Weights of a small transformer language model.
Size: 15 layers, width 384, 6 heads of 64 (3 for keys and values), MLP 768 SwiGLU, vocabulary 3195, 22.4M parameters.
Architecture: rotary positions, no biases in attention or MLP, capped logits.
MLP neurons of a small language model. Each row is named by its layer, matrix (gate and up: input weights) and neuron, and shows model dimensions 128-383. Each number is 128 + 24 x the weight over its row's rms, rounded and kept within 0 to 255. Numbers have three digits each. A neuron's up and down rows have the sign that makes its largest values positive.
Before each neuron's rows, "fires on" lists the tokens most often at its 100 highest values on Wikipedia text that the model never trained on; "fires after" lists the tokens most often just before its 100 highest values on Wikipedia text that the model never trained on. A number after a token or word is its count.

fires on: " |" 96, "|" 4
fires after: ")" 21, ";" 11, "." 10, " Stadium" 6, "S" 4
L3.gate396:093113174078126125135156121122112101161145151117152138116157121148115161056156124125133116089105130132126114170119121125112112117171121118102073089153105158117127109134138111124123152139110133144095099149122152157101145132144162108153135130109144079141136137125060128125093155115161136092130134130134130126114131140108124131128106113155118119108140094204116137157150146120117122139099137164134110105105152167143109112146124126116119128116124145072114122103137114148127169120114179143121169159095182140126162129127122099129133119127116107141102111141155125139154073132124139146095102137107085132134115122136122076117135113114131107107060160167116152105091148130116144128121130160123142191130122149096152172094088158130136112122104151122133117091158128142129090074082093
L3.up396:147130174160146106071144134162136126120146118104158104103113119127107122113137098180130105118153123069139108126153162086175139043142141111112097131147145154149086091094129134149146128123135132161156111115096095150119144160131139142118121100162175102129131094104113135118092123113112106151137130135143137134105163099095098129120133109144112153122158096135126136137135126097142123116143163143114123117134121155104130141114132118168116133105106150146115104124168147096080103108126146169101158143118120134096150122115147122133157155135126110100132092129129106137173130144138119118127130063108137121093106133149119116135153131145149111150107133102123128143104158121136145132138164134140155119123093098081124139112121171104066146140162161156119148150154104129091124140114188

fires on: "\n" 100
fires after: "." 27, ":" 13, ")" 8, ".\"" 5
L6.gate426:147126148139105093154145158083118146119139174098184135127113110113149096070144139123086141088137158124138083116108159132165129109132115142132109113112114185114136077171155127157132144135118178139117124125113150164100143110127125141108100153091134083165155166110095139131138130093116099136125119103074135115090134144128149197101104119128132178145163111131087146112103103120137118111131168197108126129129152159138122131136154144163113143133145101171167148139110156124132141084133136137135166165125096114092103138144142132113098143105120121140095151152127136159113131168111131133138132111144148094161115149135102139123141079125161157149091121114135158154147162086125148110125150133122126149093123130069172143133127118148115122136102137123108094178159154130162109116112160
L6.up426:109092128120167122091124154098092120136125162123145081155143198124099104110114095106110090119118128135110119138159169135144122130162126134166138121149118130120105139156135110118132155124100119165148129107145138158098149096102121101111100114136101122107110127126082129122125103133168144153144124112133106116151123110128134131113093138086140128121145136204116167107150096105158121117140113163108086153095109115123109146136174145101104125144136113115075096119104132141128111145125158132153158144097176114137113115126086168113109161168118168127117139161120090125131120131138128111134097087138072097156139131131118135134131162118134134185131124111131146157119154131184137123157125129167148186114146153136139178137200110131145155181123144115120116117158138140081156133117170

fires on: "us" 16, "ile" 14, "at" 10, "y" 8, "is" 6, "l" 6
fires after: "h" 13, " H" 11, " Wh" 10, " h" 10, " Th" 9, "Th" 7
L4.gate3:139133127146154149096117091107092143140121125166161122103145159112134145166140121107124097111125138111113137141167134094119126110184107101105120119135042132125100153134098148080083102181106165135130123099122105140169106128142150132132180115130163121147125141097094142121124084122142154145113118137141142161143149081132133196162126106100143138179118098159127139109100126111145138125126137131116120107100093121121132095108129129108144139145140134115151115132128150197143117171116135154122099145123102104118103135123114163140134148095080139119110121153143105114169138151112083104139110158145169128122096104145130185142094090158140129130128181089104121130132127155123117099119111123130142165074133142116098145118123121083138157144154140142106079095200136146146141113109114
L4.up3:129141148145112099128130097111142136150094087140090153127097118067096168124153175144134118158102104146120119113092101114146118116119162135120130102107141109132145133111116105132124141156131106127104111076130094086174124155139157138108154130156170135118125103160104116158107138103118132104124093101133123164140153119114081111187143139126142118127103114107120115131125119114122121105125138189092114165103138126108135095162092140112091139123083114117075143119130076146142122110152133139149134104109145127127104119125191120103138140100131139113129121131130122126083130084121100164133123114128110154146150170099145147124145120123111145146157149130118108123091116155065158107091153122137170163136143110146104100150124110117113116067112094129114164122138063105130124163102073

fires on: "y" 21, "es" 20, "a" 9, "erm" 6
fires after: " H" 28, " Y" 14, " h" 9
L5.gate313:112134155127110133170090131102105145156132097154128113127124124143150085143110136182129091089138158090139130142140119094126134109070143117156086116166108103137135146167148150113099121104152133136132095104106110155128135113137126128117076103137137143117147143094097114140121108101156108163136147125150140123132132149132145122153094094116054111122163107150123140129116120105126151127121166148115167107142119152162125158137133136173101145143143148131124112058125102158131142148133089141164150095158133144110119117102118124120131155106125176132146108150123128153158123151108065113103070140130178151090116129136148147147185151128082114082127150094127161109152127169120171142113124142097105149101144121141128159110154148140130085144129123100126077130125108093151090088137146
L5.up313:080110176111153101109132144168156135136133077141122145092131111138121126117102150079110145118153141134161130136142137112152153128178143116116144129133157145146080106131099135110107126153140157136094139121113156123104175131101121090113158115131149087140184113183157123136131117147217129116140072148105126102123121109118068138187148154123131090130108169176104130133146106136104137145141137132128078111162114126103161085170135119143160129115104108142119160135138149167123129111085109129121115130116113111141105131137150146066128129135103140098183163107132116106114128149122136117106122132075104148128116118136117147114052157121118111156110136113152093134092120138143145123092073146131143094124126127107095087097113110126139170140132109096097133121177128144132095135136067

fires on: "\n" 99
fires after: "." 96
L4.gate44:083149146115095154145102114129127122139127120152125134122115117099159136163164150127119120116137146148174105103140173112134107125123144101130124136096129124104107109088117131126127159137099115146138116132090098108114140137140115121074167121131149136142119113114122127121145124118116167098136116171123170106082159153150131126129149149157156162153121143113156126113097133132090117108116197151118181118149088100143117124124132121119119155117127130135149139141151168125150150164164093145131120125107136101128159116150095117174126077146118165151145121099112087137114093152093115123126145170134163150125070109108087122126174125124119120127136132143090204187146105102123137111112152146160140138122091064144115154128101144146129135140127123096120126190118093146189142173114169
L4.up44:126137127117151150104145145135108124145113134098147108161081146123101112083140152078139153129124142132080153160140109098149108128154164113129124102129112152133108149129137100123171078127132116135118149163126128172140074131159072105150089138097117112123122168144164139150166136181126086112150119107119143142085142092109122115144148121117118107157161158120146119122117136135145101127137162143123139169104164106128113120122119121132123111173131107139134105146148140136098109064077114109093148114131111119116124140127147119113114122159164114136100102168145159135136133114118111079158111086143157147158090132123113123124135161108143143133152157113094101111157136143165155114136182108167167115176169159144150166115153113130098139133067109132115175114108159105065107103129118

fires on: "re" 22, "s" 13, "y" 9, "il" 5, "h" 4, "R" 4
fires after: " g" 19, " App" 13, " G" 8, " sc" 6, " P" 6, " Cent" 5
L7.gate265:153110127119144090186124136133113131104120140160137130151112109175155157127125142100149146123141098147077108132106119117142101108128131132175165136111093124129105122095170128160127141106109160135112122112140087139144129131133129150134127110129096115112200192091106089133110111128153127138151114124143146144109115124133114113108139105090137125147195112096124095139113134161106129104131124161128107130122070156106175170081138171091138101093124163092117162089148143135120141115124091146135122164152117135110138137135118125148177089117153132144098141153124166137139124120152120127116124170060109128113093095188118090139136160137137121139077145107170150132147142140164152120127077121076110083140163101162148117183160116076143123092131164115125152114152110114162151090137155
L7.up265:139121127128130127128112134094138094100103112141148125091116125169129107145097109129105133145115129121126119143166096144115150112139121183115139105120155123138163166119113168088098149158114126120167123110129138123095165064179112096153116121132086096038165105107090121125138126119242159127123111134197123117091110089141126113111142139124113162138161130086125134113139130171143110111149149107120075138162119156141096109128143114139133136114113123122099185151127157132133137135121137120141143141126156118151154142134176119137161106151127134126163147150100139124101126132175104140111120156136135141180111118147131121154166119141075092067105093160115133156134159152127110147129123118140121104128147157126127131095143114128148088115119138126150130104171106136154092137133133

fires on: "A" 78, "a" 7, "in" 4
fires after: "\n" 44, " \"" 24, "-" 10, "–" 6
L6.gate664:095117116151083158136112098126114179102110096142143092115117156112113153126123155123178127137150076168153145123100135120099143131139119120140124129131118137127164120139112155129096148129150117118120063130113135148143146132133120131131147092157112146164133126171143133123117088126118122102150103132107086143120129117147099139193160164132148108154134133122119108137140100093115113138134114128120158125151107157141155089140119143113143101133124161103102112134128150105124129174104148087085074141082137141160117099142110150153133055131098115145120105121125129134132111116182131132159145132134141169139165095143135109181080136140112159138123137111168099121106127136121117083155122177170172157115136115140135144115139151119140155154138103088172122100134105110142179142088129
L6.up664:136096120106126119092129116124119089107135131115160118069133139149121086147136119142141126115146130082116135092083094128132138126067134099136155091086110128108169135143056167165123131133131124128137121127144098124145174147151145124137135138132117116135133121120116120132139153135178138099152165110124182131099113094085091125150124137126125129101085132160120145098110131116132119179148184116118123134112122117173142146113127120175115110125103161090101129178150140166135130137167098143119141151124114152125146113109125114130127147128166103134126104155136127114138105178117102143164133114133143149122137128136098127128171126130106142133181152131135157141115132128166158104099115106157144137125067098133087121142105145151078147123156104117137112151121123141109129149082149

fires on: "\n" 85, "-" 5
fires after: " =" 41, "." 39
L8.gate310:152111093134134115134151173171128134139114105129131083163114098116106150154157135134113131112101141158099114149118174115116138138150167156153142133118139117168094121150139104122139117128108137156141103137185121135092153149120164076127126124112128104133075121142101141132108137136130119125114127167141133140145122130138117131118150100153139152134093122166107102110138128130145077122135159171121138151124148145143132116125150111155118183115120120132116097162116163145132180117138129114059180109120140151144129128142129126132154144132129130137084121148135141139163113145154123108199095143116109121072096147159068134107150131085125164165106100139079131134103120106092152123117123116143162118118128126100147148144095146119138154111106149128093140187119129091121135124077137
L8.up310:096082188129135136115148101134113174134127146125106123160103105128149142139098129137141109133140105146096116155114133164157093120124131158140146154142093077109108121129137121116110127119111142158147065097112116146148143107131130122100162105137158091114165148173146129124079131131133136077148127123088147147144119125133154152089128099092110143162140114125148132115136096153135085119135098197115094173133068132128104113138106143124102109108103152128107130102099146091207143126168161153109114124121107127115143166155134072143145113178127120161111141126119147120096119162134120147144126148145092134121147094109137119135133120111128129158120156173099104125135103112149129082114122135095118105119106109130114125105122135132147180107158144105161090100125105117135142101114130

fires on: "\n" 100
fires after: "==" 63, " ==" 14, "\n" 10, "===" 8
L7.gate123:090110135109140132144168129109165105196148091123152128130139120143087100156112123120108158116123145120101112144125128146112096101138114114131109108142054158139125169099107112124127143177115140154160151065140117112151073127107101105097181113148119109162125159133048128115148124157135101117147092118094124106108089120124099150122092147100118096142134114151180114098136102106150118074107140141103129136109104198128123125117116134129134111101107125113141087136102113123142088135135150164142110151131151131162127123152066182114128083106159143108100100110150095113146119116151110120155115156100095125108145154137117151138134144164117149119140094105111127147126092172118141095102154135157120132101117154113126120154140124096117137119131161147146101116171110155127154120131138
L7.up123:159121147102140128121117112041135149085107134092128119152092112137144131130144145134121138107157108137107105154107117076159060100168116127125122147116117161114120131146144135104137107136146124174074095137112159117162117118129128130120105110126099099139126158115133109065134112142093124163104173136135141115066134129101123149101114153119176150132114133160144124158098125126117076132174079110113148181119104168158119105114130171169085146117125167150144110107112148108132140111127071116132106137098161115144166118151152143124095094136085095122062109132110076131119118140142104116156105140118141126145128131171140105120110127101109138114112118182164122122140113118178102105098075152099126139113138109150135137106116151146137151090173140073159108124131163116109113119130112

fires on: "s" 26, "f" 7, "ts" 5, "g" 5, "is" 5, "h" 5
fires after: " P" 18, " App" 16, " O" 12, " D" 10, "art" 6
L3.gate625:123121107143125121125126090101107139140140096140134147145137123118118135159100138147092167096138128159134121142079179132176126127124140073107172139132166116150132137140119125105117122106159139128151108104160100089182128158162134126143169161143125124117139137083113117104090112146172126147169091112130135153084120122112116121111139114106148134107144146144137137135143129148208137114139136121107115113069088164053160135084143093142139128108132103101171160116131111129119109073126111151101123123147118153155174139105148135146150134098119124142185169097163168095123124147154111089091090094109132145152111168139134082139095095119144134130117117124135074137117117148111154176147129130092148137154125122138114121155103137115055099120083130093085143139112140118141134099111123
L3.up625:119143152063143142157110134157164116095132116177140080112071156127140124107114118121104093133106111174102132147091114139141146109149137123154132112109144107156111155130077117122127134103127129183144112108119117104116162149123089133143092113092114129153131133125106083107162099146096120128135117112168136118111130105161116122146086099156119128157166112161142140168132138122129128137159120134117082138102142110152064100139120119153111172134120109124096144120055128113128113098129132122125108124100147102093085147125175098124141134174153154116070120107167086097134127156139140168164161132112119152117122155125129117142176157112106139101098121122146146130100099129122122119134139107108101090124134124124127082137162162114100175143124137148123127132164118126123137123111141

fires on: "\n" 49, " d" 10, " re" 8, "anded" 4
fires after: "==" 25, " ==" 13, "===" 8, " comm" 7, " the" 5
L7.gate441:109126094130152149142144124153127142158128141128099149154121112135140105126128141122132154089161074106150101153099121071174136165133123136181138153096081111135106126103119159147119052105133159142151116107099126090165138120107157145086113127128120107177150158121125083091155177164139094131159098145119185096153123087173106162137140065154126107121139138078180129128084131129162132096133153127112117126157112165106148110134113104137173079103115143102087158119130157110143123098116151150140134214113128126109135169146076124161135104096103141096096121101137143113142112169153117124146134140090109130115099093137110110097140128153139144095108130134119157134164118127136133109155093155106126097099143126073178102121120122087103144134074156120130100128186119137130149112115152
L7.up441:155137094129104158106138136086117148131123111120174097112121153118134112138148107133150162102135074128162098115139129077176104166109137165126126133158107159126130140107139158124130137172091122144133131153112164082168110137121118109090126142075096127139157129116125154087150110142135151099151165125141116082095082109127180170166153153152114122126114124134170133091053155107136138128142089116118102089153128143171108133129141112124130121115093164147120129128134128130143126102111119145166151123109141100107120144138171122077123122107161145140078147112146101139127110153175126125125092192136094121112131164118118122103112125121137127119162112152110106141128129163134139130159113098141155128129139153124138121144134138146073136137124135095115135115124150142136138131125148